config = dict(
    attn_scale=0.177,
    init_std_qkv=0.0199,
    init_std_o=0.00307,
    decay_fraction=0.753,
)
MLP neurons of a small language model. Each row is named by its layer, matrix (down: output weights) and neuron, and shows model dimensions 0-127. Each number is 128 + 24 x the weight over its row's rms, rounded and kept within 0 to 255. Numbers have three digits each.
A block is one neuron, or neurons of one layer that tend to fire together. After each block is what it responds to, as a language model described it from the Wikipedia text at the highest values.

L18.down27:141162116129124112129128111120139143121122175125162122141123068106129163127136085152106091118120099124155171099134143111127153090125125085149129116125088123134117126098126118154139126157107124129083100137121160117162133144152163110101134134182144097105129139123127106095128135134132113134105144118174118143144148160099142137124120114148086092100125131144154086118102082099114120129137
L18.down38:165138126144131090124121139125134167127163123127131116143103134137151083132167112131108118169110101153139128120157128126137148113130151125091114117106147142128124140123159171143153120125140151121122119108131134148112130154113130116124111161127122125125133111138113131114103132102187139116106160119142106139144144128122172154122148154102138136139122158151127100163130107171099144072120
L18.down57:108122183136108125131162157149152125117146118121127095103151093128101172158135167159140143148125125137107152153119128133095153138163122109127187134169110133091108115134116104110150082114141118152144139096081104157158099131115116121110125121129133131162114104127150171137119161147105154144151094156170135156139138185134090095098099142132123108141120131122137158114161115133137168096125
L18.down160:144136100129142129122126142157145117159147117114130113102141139103050092144128156161163138108124154129119137166124101134142111113117107126155122166158105113127109115102154139093147104127079102098147138118129114123108129089098116166126148111124107117132135143144118132118130167143119117134111108082155166096107110145091148111120108131142150138100131129167140167082120137118096136054145
L18.down257:163103120169103110134110129131107147108140154128127097132131108166105104085136139138110120131126099099108150122124115132185136126104146131153112091129154122099107137148142131143112118125114129127118142122105154132138132118143109144154115120155149153135126096145150158145113143086149106145146144128141160150071132148117138125115091142153119117126125185147097124117142119187090129062127
L18.down352:153134167155113091115138108128113123163143129116089161153113159068148118143110101099082161126114146142113160134110141119095111147118119125121105130108157111122097102109111118133107122114086179111112123128122143132168134153090115113141099119161146091154132134148142123171074108162141176134117118123108132084139106118115161102149122124111123115113149143175111135105132115116113142103117
L18.down481:113134160165125108149147126152124112144134107125108116115146150079123118149147181083082112136145112143146108130072139127138121110224136120090134143117149133134115110083092126101134106110136110092131102133125139115136132174099125094119144155104154139128111124078120151133140147163138171098164102136117116122142114134152134133127126136155119119132173106094094146113150188104124141161151
L18.down604:115148120152114102150143132115130144112171118136107145125134140120154119134096118180095122098124140130140133145094119097111131069106142121093132132107127159144120143114153127097142165104093140152130115063120105127141116144153134088109133107114126110094125135132135148139085165121132124165126109155142102132096104095107155128140120129102121130144111143165072137080194119078119155060138
L18.down609:098121153145134087134127111113094179100146086133110116080123126086101124118142146176103109143085121146156105086144134133154134112113126117102162086136144144096155160150080138122184108139097088150102092125133173125163166122138178099117112109120141111161115147150099115132139139119146126151116172106146154066151161127128083109132129121165133098135147106127133088139116145097103141126118
L18.down890:131118154127149114139112094137114097095114122140115136132162121148111121152128196103139169119185138159144127143115114136150086129105091158156100139154161144096067088122155133130115070145164117108134170110138096144118136118091101168073154116118131121110131085094113097132099118135146128092110115145121123122105122118153115113097105154112145131119160112137141129128152144121117162131145
L18.down1047:141110136137110101080131124139110133129101129130107116114145149118086177137151138110092102135130166097123119107145103138137135117103128109118140099113128144105115139122134111132136122128133151124116147155128161141098114133144111132153124166145121175161133163159097100141134126104138142139158117118176118140122127106095138100115131054121136109136120142155115128115137092119108137146147
L18.down1108:134130124130143164148133138105102142159058136054129090139144138120131091134143162118131116131127174136140126150139107150139115112101138108114193130135102110136117133111134105117138172101147107122144149113131131156104120133112130136156142122141122120136101153102127134150082125150171117088131071100179121164116133141167155114153125163096146122141129123159097121111130110133166110148130
L18.down1241:144120136125133102138112160126090129133110094122135088129128158120140100140147113161145136136074131105151165155166136127135118138143147127140117099134110128123124128167135120101151118129142098132102130097149146167096104147147149132162155122127157140085146111125083090136155125124143158146103096143154111127114155119128154111122145099159149130106131149105130103123069152100112120067159
L18.down1463:147144147121115112119099175115080121155123099151130113088102116126163167114089172138133122124137108156142107110101137110124124140122142129101086152118102149114085118120132162136124154118116118125174091120127110113148156122088129124169143132091084104103111125110128123146114101125096118124165152083169123159118107130117129115167158121125121107152106105139123118157093131166126128070082
L18.down1478:142132106130140086130133150142103123115106110106099141145119135132138126146122116138142102113117103146129146138130127109134128105126138167167144092123091168112093142142127124158116125143142113153158132116107150123135082099115155102112166091162165080118118141128101103121151138144172093135137113136109105113129124129123134114125114126160128141152128130135140109147119089156106169068149
L18.down1486:121176152139089102110135112089131126092117122158131152128092143086147143097097116107097114116103126130122135112108151144121139115160099115090109125152138094175127157136094120127105125161125103146139127110147133133158133110108122147145152084131129116120114106138124130152114119143151111153135110104161098094117135147062149113148111103137173146171106124166112187124091157136129094119141
Education institution names. Word pieces and connecting words inside names of universities, colleges and degrees in biographical text, such as Pomon-a College, University of California, Bachelor of Science.

L12.down1459:144161094120165135083141147110159102122160169106138105137104117143133070129100128138108117135088119139131118135137091102113132129130132144118137169096118102136166132123126129081116138109121083145122127177128109142145140153108159104096117125119129107170133140149117076104145123117134092128171103074143170117107120103147124100153102150133125138156115139135128087121177156120097125170121
Main verb stems. Fires on a verb stem right after a sentence's subject, just before its ending (-ed, -s), e.g. develop|ed, appear|s, continu|ed.

L6.down110:120129094107137107120110115123155106164128097142148085113178064140131149141132107165134137079115125101149107107090144123110108121120160144177133126099114152135117109071152117129084137127107099160112100130173123126129126108114109093169146131114123078111127076083150119153176135126126086109158120163156119124118140144131081107113089124153155117108122076118170125117132101151105149122112
L6.down119:114075123141158132130167143112119117113113126137094113120109095142146156148110116114142141101166147108154128120099112144136079140106138100154131112119100154164128124137128134144092124117110127106132091073119142170131083111139116127125105134117149195152136141097131112114169119123119161120172142142125138149151136155100112148171133117158168139160102149136136125146138140144171129095152
L6.down597:126105141167157114131097101091095140122132124148095141152106115120113114129092080144114118116119120136101180149141130106089147110132160155149126122124127109143122117140097142172158130140124138146117094096168096105093094126121163137121141121119119099148148113139155119102150076108121171168170138116124131170119157130132141121077084110121152169151150119150138135147093082144148144119153
L6.down893:141102102060098141112128177125127116162117105109155104104103160122090089134087143124147129129138158112109134155135127102129164108096137127123114138117134187119160133098134139120119145123095121128121165194139123099137119117125133112121144151102126146119106119149117125069164118126129149147111119100082109137094138145137100154113170167105136157139152102117111106094148112135131153137147
Compass words in place names. Mainly South or North opening a place name, such as South Carolina, Southampton, New South Wales, Northington; also weaker hits on mid-word pieces of personal names (Jo-se-ph, Ku-h-n) and Pts in table headers.

L6.down415:116110156136120135163145147098149155115135164120142130091161144109147109115140095138145150127170097135112137132122129181135103114126098165118134126109085161077130119144143125137116129127115116112152106170134112138139115130108171117122091107161141136102128130141137109122130170178123131123124139103142133150091121122100146189112098072117131165134146152146109086157112160107161104119112
L6.down1111:155102113127153171066110111108132090135097165095132161179116150103150129146128175079107080137159086112145115130113111110121150156130111115123118121110136193146122133158139138087150124104140137123095136097121095100130103149178098142144100095106132108125134139127152139083118133134150124159161141124140133115117115099169120147154108106109119102148096157136148129114135164099137110109108
L6.down1224:149122134141121097142091154125136110102132122129088122157124093113106087124096098129081125164148157157126097180135082102112109156115139149114123144102139116119125159165152117108145143116198143146144135156170140115143142160115083142131136166119106162154122159109084141164155090138150097150137082109115106105160124089150122142094162102118130114142112149132195146122156120152133141120125
L6.down1506:160138137177106114120127105148102111126131128120095149146140113137095083119128123095119099119158115110142113112155161158121158139116145154130144153164149115128127129162157154149099127111137123121100144131117155156134133127092112134120143118121109124117142127128144110130152105113089139103152096117108144108135102083147137149133115124152135127172076152139165129102101122078107133115157
Mid-word apostrophes. Apostrophes inside words, mostly possessive 's and contractions like Men's, wasn't, Don't; also mid-word fragments before -sive/-sion (ex-ten-sive, exp-an-sion).

L12.down965:147124173131117163110106131157112158122131099093100145113196156130134137126128114146145127093170119155122151153192145126112093113092105119115160161120101096169143162114127128051146146133133161128094141162101110167092158114144091154093123124129100110094127153129127176097124143133147161144154148133123114135132133137171135132108105086100085119115128115083132150170162143135123129073103
Biography education/career phrases. Word pieces and function words inside biography education or career sentences, e.g. de(gree), P(h.D.), graduated from, MB(A), lectur(ed), continu(ing).

L18.down123:120100116140112131106133119107128133136133126125076170095146102092122118133108118107127167137125132146130125079119135150110141114115133132121119115103120123161122135123151119146127100117122116089152097114137113145145181117119111098126115173121134106107098129116109155123158165136120146120151108133129142145127136119100124149114145135110138160183126139104162140147159145136097103073131
L18.down131:113134148142122173126082128173144124106142139166096112112123101158165141121143150076160116096125156159127115132113143135089116130157100154161143151158094079175102117120151099097141109145146127127143131145108131105192111121104106183115116135153141126064096138092139126154123141174136155052124111115138141091166137134122125141137148183174125103163126102140142126043107133137114096128137
L18.down221:116136141131126149155157147143136118148132104097133121122131123127134158175083149123133155133133134138126144126140140141133114103105159091132120130120141139132133125111125124148132177170121113136124092104165105136141112134100112109139126168115161137115092136136084134118161098136141135136137092131152143122104105107141138143075154097137122114153146125162143120111117093109163130109126
L18.down306:162129118149132143141148119120137147123126140147162111127164145125141152121130131151159125144124142113129130120147139122130101170108131132134136127109140127110117117130121130116123137110134113089122170129128128120088136157147101142097139110087159113159115105140177165118140126172175147114112146099129130121102137124163112146101121154135175108126159109153100130139119150104128153109123
L18.down442:111160125149122120106139108108113108135080120132125132128117107111090151106153100139140117151152133162122126115143147135101130153106136093137150096118151123056120165112115107151095145127124106097154149119138173127130153105103131135141160115154151163123130160153128140114147117145167115126123101146148111141113120133119114114115127128119107123124109117142134116097123127129181069117127
L18.down568:147177158133123113139115125099135114114134148133160119129136123096143158129127099136120117118113129135169111116122149161115136121101133147136175065134121111145143129135096112164127117180117092101140137094152133151128118184137140173132112120130156136122157088135129148081127124105108124112134109129188124149121094136143113128127145141131113079152082148125103130130152138119153125037122
L18.down613:118115134124070088165114184121131123169129104149115131143141133157128124149104128152105186111105146112122130092114131145120177164123105079126142124122141115163130160128087125133178098139140132132170091088121154156137138151142107144138132168135163139155115145137161120102112143116179150153142134131123124102153132118143112098144115165112130139130113131146152110117131150102164164051124
L18.down766:123136122102113106155106170146132129130144155141165099117151134105153145118074098153132143112139146110115112143161140144113141140107081113134110101091141115136109128144111099108120127165130100104147136162156147116105108113098124141138138135125119171064139131131126092101109113123135117133113117108106146110123142165158090121146162137120162117158129154147138125124132138166113102008127
L18.down877:116104151130156123135128136114133117154097139160113140142114155135138158170148106157148122121122088142120148133164133107089113094117166145150126104109138138161155123094119134084124118151116126106123147103179110113095108116149104107135133138082120129137129132134124161132129125130128141145115119116139160123115154143130140126092132113124139126091106118141134171147128120163157122186114
L18.down915:170112139147107138151116149126162139136147146108115185086133115103133149155144166098127123110146120126156122165119127149126148145113141099111134137133099127117160127157121110135162136160144137111124125152114111101138104159134125127151127154124105124126149136129149152150125157146149111147148121156148136141125142095131148183101123113112108117113128123127099135103101084134078127068091
L18.down1149:110109141118093096140126141117089120129153119126137121124131132107106164125148157119114124148095119168142137128105122158111152142098106126090126099099155127095137105152101122128120153127138116141106111112123115116077167119125104150151144168161125131156108136116128110177102113094117130141135132115163135137105142144131125114105121162118159118155091141125167125132134118128136140058096
L18.down1177:125147130158098120103166138126142139133094128120165102124133120090121138121151123123118138100131118113144142151156157129158113092139158134109141109134152094157163111128160113124159081120143087093130123158146080152107104141087123117108096104096114096158114120107153099131121128127118156089150112096136129114099123126146109108119122120047112125131143134135180157097123099095118179209138
L18.down1289:137056109165139148127131069170110101127147130124159089121117139111121101150137123114124127169117082132099124144139115145099132102164121119147118107104128139112110088114127100117140160084143123107111147111137109112116139118147131085112135160135195131099138113105126123132172122145092145112129144129106123147133094140172129134090080120121177106076113078147124130137100114104146170138142
L18.down1332:142089089138161122094139145122114149135105118126114133077139120112099146138165117160112156125122120118141112148130153194118077106179144120152099134141130120145154162101130135165086081152113144097129118160147154132135118170120076158142131115098107117157112144160134138122091133152147137138151120154101157138157129117139131140081110105080155121118129127130102177146133079122117101205139
L18.down1341:109122085158147120135125132082142140102119101148126137134151133111156134118140111157119133114131153123122133136135129099131086136120095105145131157102150115125129100125145117103120134132126144115140145112117145114115113158128145103144138142157154110179144180137147131141137118123121106136133115093119150130148155143115105121114119138138138095128131119127119098112150106122132145076106
L18.down1356:148127149113131131131096116135119151126139079148112141146122098115130144143131113122139144168098131172123136136121094117158128153113151116100122122138168156120114118097113120123141141138138082130114117108125141134088129090138143115126114139136122131140171135129136108140126122149134127151118137124131115138118107150133158088143144163100111149111119145148120152135089105172167157000127
Possessive apostrophe. Apostrophes in possessive 's after nouns and names, e.g. city's, Court's, Wagner's; weaker on word-internal pieces that come before a suffix such as -s or -ed.

L12.down1088:131082151112114132117166102119142139118124137121096121145124138108095116136107096110128124056139112126110131123144118159140184107093112097148093068130151139158101138135126132130110123163124131088114129112125139117124121106166168138124105134142148091117111130104134168114105090137099179055087152114118137151124154120134122101112105120158175080137180151139123104146138093148158127155104
Possessive apostrophe, pre-s pieces. Possessive apostrophes right after a name or noun (Strutt's, Board's) and mid-word pieces before a final s (Busine-ss, Massachuset-ts); sometimes sentence-initial It.

L18.down35:114136151118143150144115149135135100103082118130146117166126138127162136161135153082126096125161125132110152139140098082136106095091145198118170163086154121114131128126114156136099068103091114143144113109139092088095100136123109127149143101155132103123164122167100115163118155104134070133121090158142124157111090119130107122136106151105169171112120124122119140154134103149112086206132
L18.down47:107134130104142161115156115133216139147146160125129099146166127108106138125152115101130115168152129140124133104125158151144125105109128120108161105133120117137123151136117144152130133129113158116137118118111143143093099156115098163189128125134149079131134105105156119155096175115136129103096117083137119113139102100120134108115168145104096120143090130146108148128141129131145113185113
L18.down318:104094159144125146123135083138118115118151130121130120146163171179124151122145108168118134104143135102134110116090164145106116150123165128123100131102123107154111131153097106106080083162128122101107117144102149149163145118084136131144152090131128150089171083131101176107152113158127171104116101154123159122123178156158171104156143144113138070125162108125113118122108116097111095144117
L18.down523:130103147136107148171160144082098120144118103118140103118171146127108138159144125143128113173120142150137119167181140159099091117116101136094141111134119126146100123134108159119178167120135086142126102169128135106095161123128129125093148130114113136126109100116121112169130120131110117123109146111143124121129162096141104148102123160110075115137161117095097113165156102155161116126128
L18.down583:121114137104088113095108116085124162118098123109135138099144144106098109117150151122092112148146132142103153111196098122098096116150095140121120124088149103146131150154144111130115116098127128114126141152119159141166134144115110132144146144125123106108136136142124139125101170127159100136134137102150128131086124127144156128127164127162148146102104122147126128128152141129130135130123
L18.down610:097178155148093132139122128103146158146087086138140120101121166157126104120121127151097112111126135139121135130108118147110131142134136124173116137140114124132149114126108159104171164137141156110141102118176154111146122100102119116117159147147163105135160135109088158079113142176126110132134157095136157132144147130147146146160123142189140097160167113164156160120133158156152142145115
L18.down611:145140115075084128181131144127167116129162098125126159132141164102110098129157091123101105131108126117085104113145096141103098143171115097105116146132135143180130124113149162162144111126127121141123061129111147101129139132106133158150169130121157168115131141108142110125116159121107133170108112118067174120111101099134139142165161115147118093124147084130134205143176125125100136163140
L18.down612:157118161089116125146101175139096151125120131144124132141082088146128096100127141107129143133178120158109096114171118123150116153118117145157105137121163136117171103142115097119133114109143067107113099121113142153140116144114131151132136145148136122114134134110099105124117082101160141156116115112129125151125113121079143136184138154095129134164134115083169134059159118136088128027144
L18.down645:106141128124094108131151128139125090135051084127120180137149132085147125132107128149134148093086129121115134171130172146159131088125116112121130110160144166163129134130103155128122129136143107153139123134094109118148104141115142110149123118148143121114130095133102111147116143123121153148122106119104116164104134123108126080122131154111092124123103100123111135120135139122092108112125
L18.down709:104107148093133140156143115145135125133100152106091140120168139138118105170116112122127114093168158085133121141141078157143098148155130097139098145125095129114107108158119135148142139104109118118125139152112127137159093136147120134102112135143189121116106171144115118083124089132142147174120142113077103125135157122136086117097106123136168092120125119091168088118183096119096111083130
L18.down878:139082113130152131171146150117146142127102107142129137136170149127158144083070110122126133133145156128124140104119133129152122103126118129161086118152141082120134138161107126125151147141111162123135137169132138117148112137140138116137125125144143146141110157148130105120138149162095108156146111095137125132141162102103109131111145111107106120066129135140129120125095121114145147044128
L18.down920:136122117121098124115097126120124103089146107104130135162111126141109103140115103121107116143098121128092146154098106132130148120131161059128166101116122143128132137120114152132101127119142135134117123096148125134079116103116151107156107128140157114173114140131123096098120168141161113130169170146106136085143146131118107133144134131126136131150118132118130116164119102179159087119099
L18.down1072:130148150121151120109112102148133103125139106114132106140121129119102153155181137130116131166088122196113091119117168177140148116166104124119104125077127098099117135124091109134122148155144114105166081162111126114131134166123152118128150114107107147133130113138134114145168156108145131141052155127120156166104115110130096092147147086105126102124127131109115102114142113143099128072127
L18.down1117:139128166138092122139115118121130138141096094154098103137099126148104141113091132117124111137143163112126128163114080132144110106125167132136109114135147128098129099116122103068114109152152133083125162143061120145085120173087081168118165151125138169123168135135128144089111137095130138103143088115132107159105154129139096121135174139126107146106125104173118124105128143104114141175133
L18.down1277:167147138102073148120138122100137130156157111130112101132076134125106119123151108111154138124131153143126123098118119144146141118155097131149128128150143121170102135138112155153155128149112155150137123100105125134151181116091115119131126144127128176120116119109110116127145130164116126091122119103145148117113121138154136143124136143114092115131102134111170115121142130154129130208139
L18.down1473:140170143141109133106135129096152141131130116093138100137140164119138125141124158127140135174129143137129105135134129120139071131130167148101101130129119121139138142146116117097129125122122130144120124139120127121126101167139132107128128098122144134134165106132134120123121132102136120122140091122093121175140113139113094101115138141107102131125135130149087128146152107158136140071163
Article "an" and word-starts. The article "an" after verbs or prepositions (was an, in an effort, received an), plus word-initial pieces like an-, An-, re-.

L6.down93:119112117159124114144116140075143134127130110141172121108153124107109131121125111151115138154117098139128119108113144088137121149150138148132098170128138135158115131097117097118142101120140144136142102142108141125140140122129131147094100111165129128211112168140138140136135157123150115101129125107193129121114128184153081127108115148127144159089141142137141136121116110161139124126153
L6.down176:124125152137144103105143075132103115114078183106120110125152115143098106137137101154095121140129135128145111142114135153131100098082109123120148108148143121155101147117140067141178133145099104118102107131099116159074139115064137142122120130142143134123161140101171143091135183123176164079156095115132187158097167118135076118096148147094126125141071150129141115130149090103138099221141
L6.down307:121131133119136136127118102104154106182085105119096147123084120165137125145159082123052116122145137129098150128161095090116146156122116120141125177123131131137070066121141164148138140127086099131069074120124113146084134172149129096148091173074170093141126154162149160120126109124093119157136113142112099099133134170141091121093134125157123099132115134120146134142141136087104100070115
L6.down1237:134142147108104119116132112149100108079145119085140160161111132127151114139129097122154128142105115148117113115136127162102119137104071117111165097120144119119139165171140134163162133135123123170145085138100144134156109161110133120129074114158107178100136113113139075109114129059163115114116160085125126133118147161117142142119148099154167105133141142153179121128111133119123108123123
Mid-word fragments. Word-piece tokens inside longer multi-piece words, usually before a suffix, as in exclu-s-ively, beli-e-ve, pro-duc-ed, indivi-d-ually.

L12.down1264:076090168122093120102097124148163159138154129120129127135155157114088126152156103143102116123148102133157066139132165061119109139121126145114078122093127107130132192135110155127132108153144179136106180140137131123175106131127162136134138075126133084110174105143141107097146165115138125130097141126121167142141160105113102121114113151095092112129126106163127154150164088115108130172138
"an" word start. Fires on "an"/"An" as an article or as the first piece of longer words (another, any, analysis, annual), and sometimes on "was" after a sentence subject.

L18.down214:114058178166142078141109144118137120149128150133107128103107115096106106153104132133098084103145112143153142108117100121154165144100116146102146130118126131107155131156113100139107115131126106074145097131105132089117145108139122104140110171129130131096166169110102119089146095154120160121150108126117137137126117094133088122129143152152152140126126160158123120060106140118132091057121
L18.down249:120108119142117135159142132114126129103128127147121157108144108106166144101122123120182141099121134109134125124108155112113147096138143121115136123144123125070090131117125118108132141151101112136121126078134130135071098101063132145150075101166107110108117110149114149143088175161140109085136114152151161108118112182104094138122116123095157136174121114098114106109095155112131120226110
L18.down307:159109146172105099140137133178132136151065104119118117122128141100123097111128157169163139112090149080141124182129118142136133119121162084095143105121133114124132131126102116157138109169121135155105121101122126141117148133090155116091124149165145177126135132122123093115088120108124098054096091102156151110106142103141111134154151134103123108170089143130107109114095156159132128221118
L18.down332:104150177114147123154142125120111114132135189150159135102134148141139161072136157115120107134176114122093128119107150111130121154183123146101118144100131157072126121116120134176134092118150150122098108113106125134108100091090141118117141153123114142136108135107132105112075122083117145105178113125170141154151128132128126085135196107102146149092087145095160109148114154160132146077126
L18.down368:144115125092118152147130125117128118136147082114168124124150152113128124108130096151102118123112133137147147132145125164162149119125129088095138151103138104137066134099104104129138115157085140106158105158100107130144147148102141104117113185117147142160128128112091121155164118120126148111136136096131138158114146147126127133123114171124081152114121120129158113116144154141148094123158
L18.down410:130124105162103143099124137101134131139121133119115120094108126160160098106128146117089104127101117153103121115112139114092160147102140196095137154142145154145133128148117190137178131116128117134133119118161126107095125145126132122155091120129126110135140106075130126144109178126136126068128176129146174133097122167169118126113138146091129127100111096164085128103113150137109129177144
L18.down464:158121136106126098158150124107117096148145125076132126105148152177160118107176134114123081120115167157143118143117113120121096111162147117149152135104122160116107118115127152108139072153139111127138114092172095098127116094133147143145126146105105133121130157139121120145131136173135117120170147152111088171164131167135125076095114106101112134154141157095118144120120143129107078140131
L18.down470:134165138163130127108113118090148124107162134127100129111104119101147115138094142100146067082108117141087100121109119140110153154150118108084173155108136132208115112138155151163124127118160144103120115138114105134111166123102158118087106142145159137112101125124127156136125110133137145132112139119124089121127147128151131125109145145098107111115140147099112175175102150178087134133144
L18.down672:163117093129101128143145125099130103109141103133121132162107133101146095132134159140075122078143078145103105152148099161117135151138146111142141152149116140128077090142172141071158099131113120125166126191086142126168145145126133081110122152124097117146130150103147100132153100155111127072120144161069130150110143141120146155091124181130102129120124148122131133101148101154146169174074
L18.down994:115094151175131136083136134148161098116094105102121134131162130136174089125125113117160075150133099130125152124117089118096149142130089168111111182128141119150109149121161152129148082150140109134153145106124095102104117149112130125145093179139129137131136149101140116159148121100112122066163158144095142113129114131110168157129117135072111104132127154106097146132122124107125112215115
L18.down1003:143143151090126143161117111103157116117144133101144108141149088130135133123136149146150081136096141132106148133135113120124122108152125174125152147132134138111115131121180165133126090158149126134146114132108135122158126124116127146102111133144124150140093178110161124127123126125131117069137118133134138129155140151125103159148142116137147107119184136109118140108136118140133083255081
L18.down1190:115138134143135063123135121155099136104126138138097145110103112134151127154135132149168100115154122100129112137127120121133133135115082085115110133118107123148124172093112117131110171125165093143125141112124116108125145152125137173120121133172134145077126119091134095083117106123110119130140125110091132100135135119112140167119132163124134119150094110145085102139161103142124162099125
L18.down1327:113121130158114159129108121125126126120131116139153131108160126130173116097123140113143091106122122108144127127128106117143124120109148128106129125103124142111116176139136147124139118178102119145140145129131109100122111128125126095141118130141124133137115131130155105138122157147103116072110141162129143138125115140128155156111113141114126145137138115133096149111114147151102124255160
L18.down1328:141100131088082146139120127138131140111136128131087149133076116136115144152148129133131099128098124156128124169094116121154183165153112145135116093126109126113128176118124132146097086138091101142158118138116104098154130111137111121114143105119152144106101108114119106102113155119135152126135113101111127096109122139132130143134157187121121135059154141100112117118152105129110184078138
L18.down1470:163105123151169141117126112133151108081098116115112138122149104089138110158162109091136089103173150114132122119172110152121084126157146134152116170116104153104110099080151160087132083101111107149163147149135098146130082135144142101072135142140124117150131125140155122119155102134093114131133132161060149133107158127094112160140109162127109119133159127113103099128162090128119122162116
L18.down1521:113127119160129118117125145095175137109123164094162137137138127108101121137132117137134110084117153137147114108119118135115088112117120162091135166153128130113134141171128131127126119104097133111142096104105135122113103169128111137130099153108125134148131116114144070089125131104119119113114158097102153125095179133158098093133115196123148122134125139110128141171129095125147119135127
Verb stems before inflection. Verb stems or stem fragments in main-verb position, right before an -s/-ed ending is added, such as perform(s), appear(s), serve(d), meet(s).

L6.down221:115155108142126136169160141114134124101097117130135130112135135142134065136142100121188128119150116121118111126149102125149155080145151088102068158137122133131150100167159149174122115111140132132144130130106122144167151111139134106102106122149153130079131120110184126165113113082161104140143127141156096154114181107124161126137132132143132120148188144113123154146124104139159170111077
L6.down576:124114124131064121142129136148139104140130126121126126119147096129117114139145121150149149127106128111125130135164127153162127130115138119150127087111112111111144143123119104170109136058139133112155064147091132150096136117081149096118128122155114142096132089095117112115139093087139161101102126115115085197113125137148161127141141135083147102143131143142172124126133128105126141141129
L6.down1036:099160141127119128092105137101088099125133141134108094128113169109122140123104112134112124128128128110114195133098124130146112114099064110108091147121129119139129089062123124136115105153138130108154135110149158154124120159121131143102135123115112139122118126131176124145138138096106137144094126105143129131108073117140101168145144094123145111126107117156113143105146165086131111140118
L6.down1165:128107125147123113121115147089119134136127141109163135084196136100111136136146130178149109061151110127134136107107117107107152145129140138170197109129144115095134138081146135106165116129130112145120144086118112135122102143128173151148094125131143085138164165107140160150172153129142182132055101136119128145139113125134172134122133085141112089090101119110158130059115096126104115110100
Proper-name completions. Final subword or closing word that completes a multi-word proper name, mostly institutions, e.g. Instit-ute, District Court, Ford Found-ation.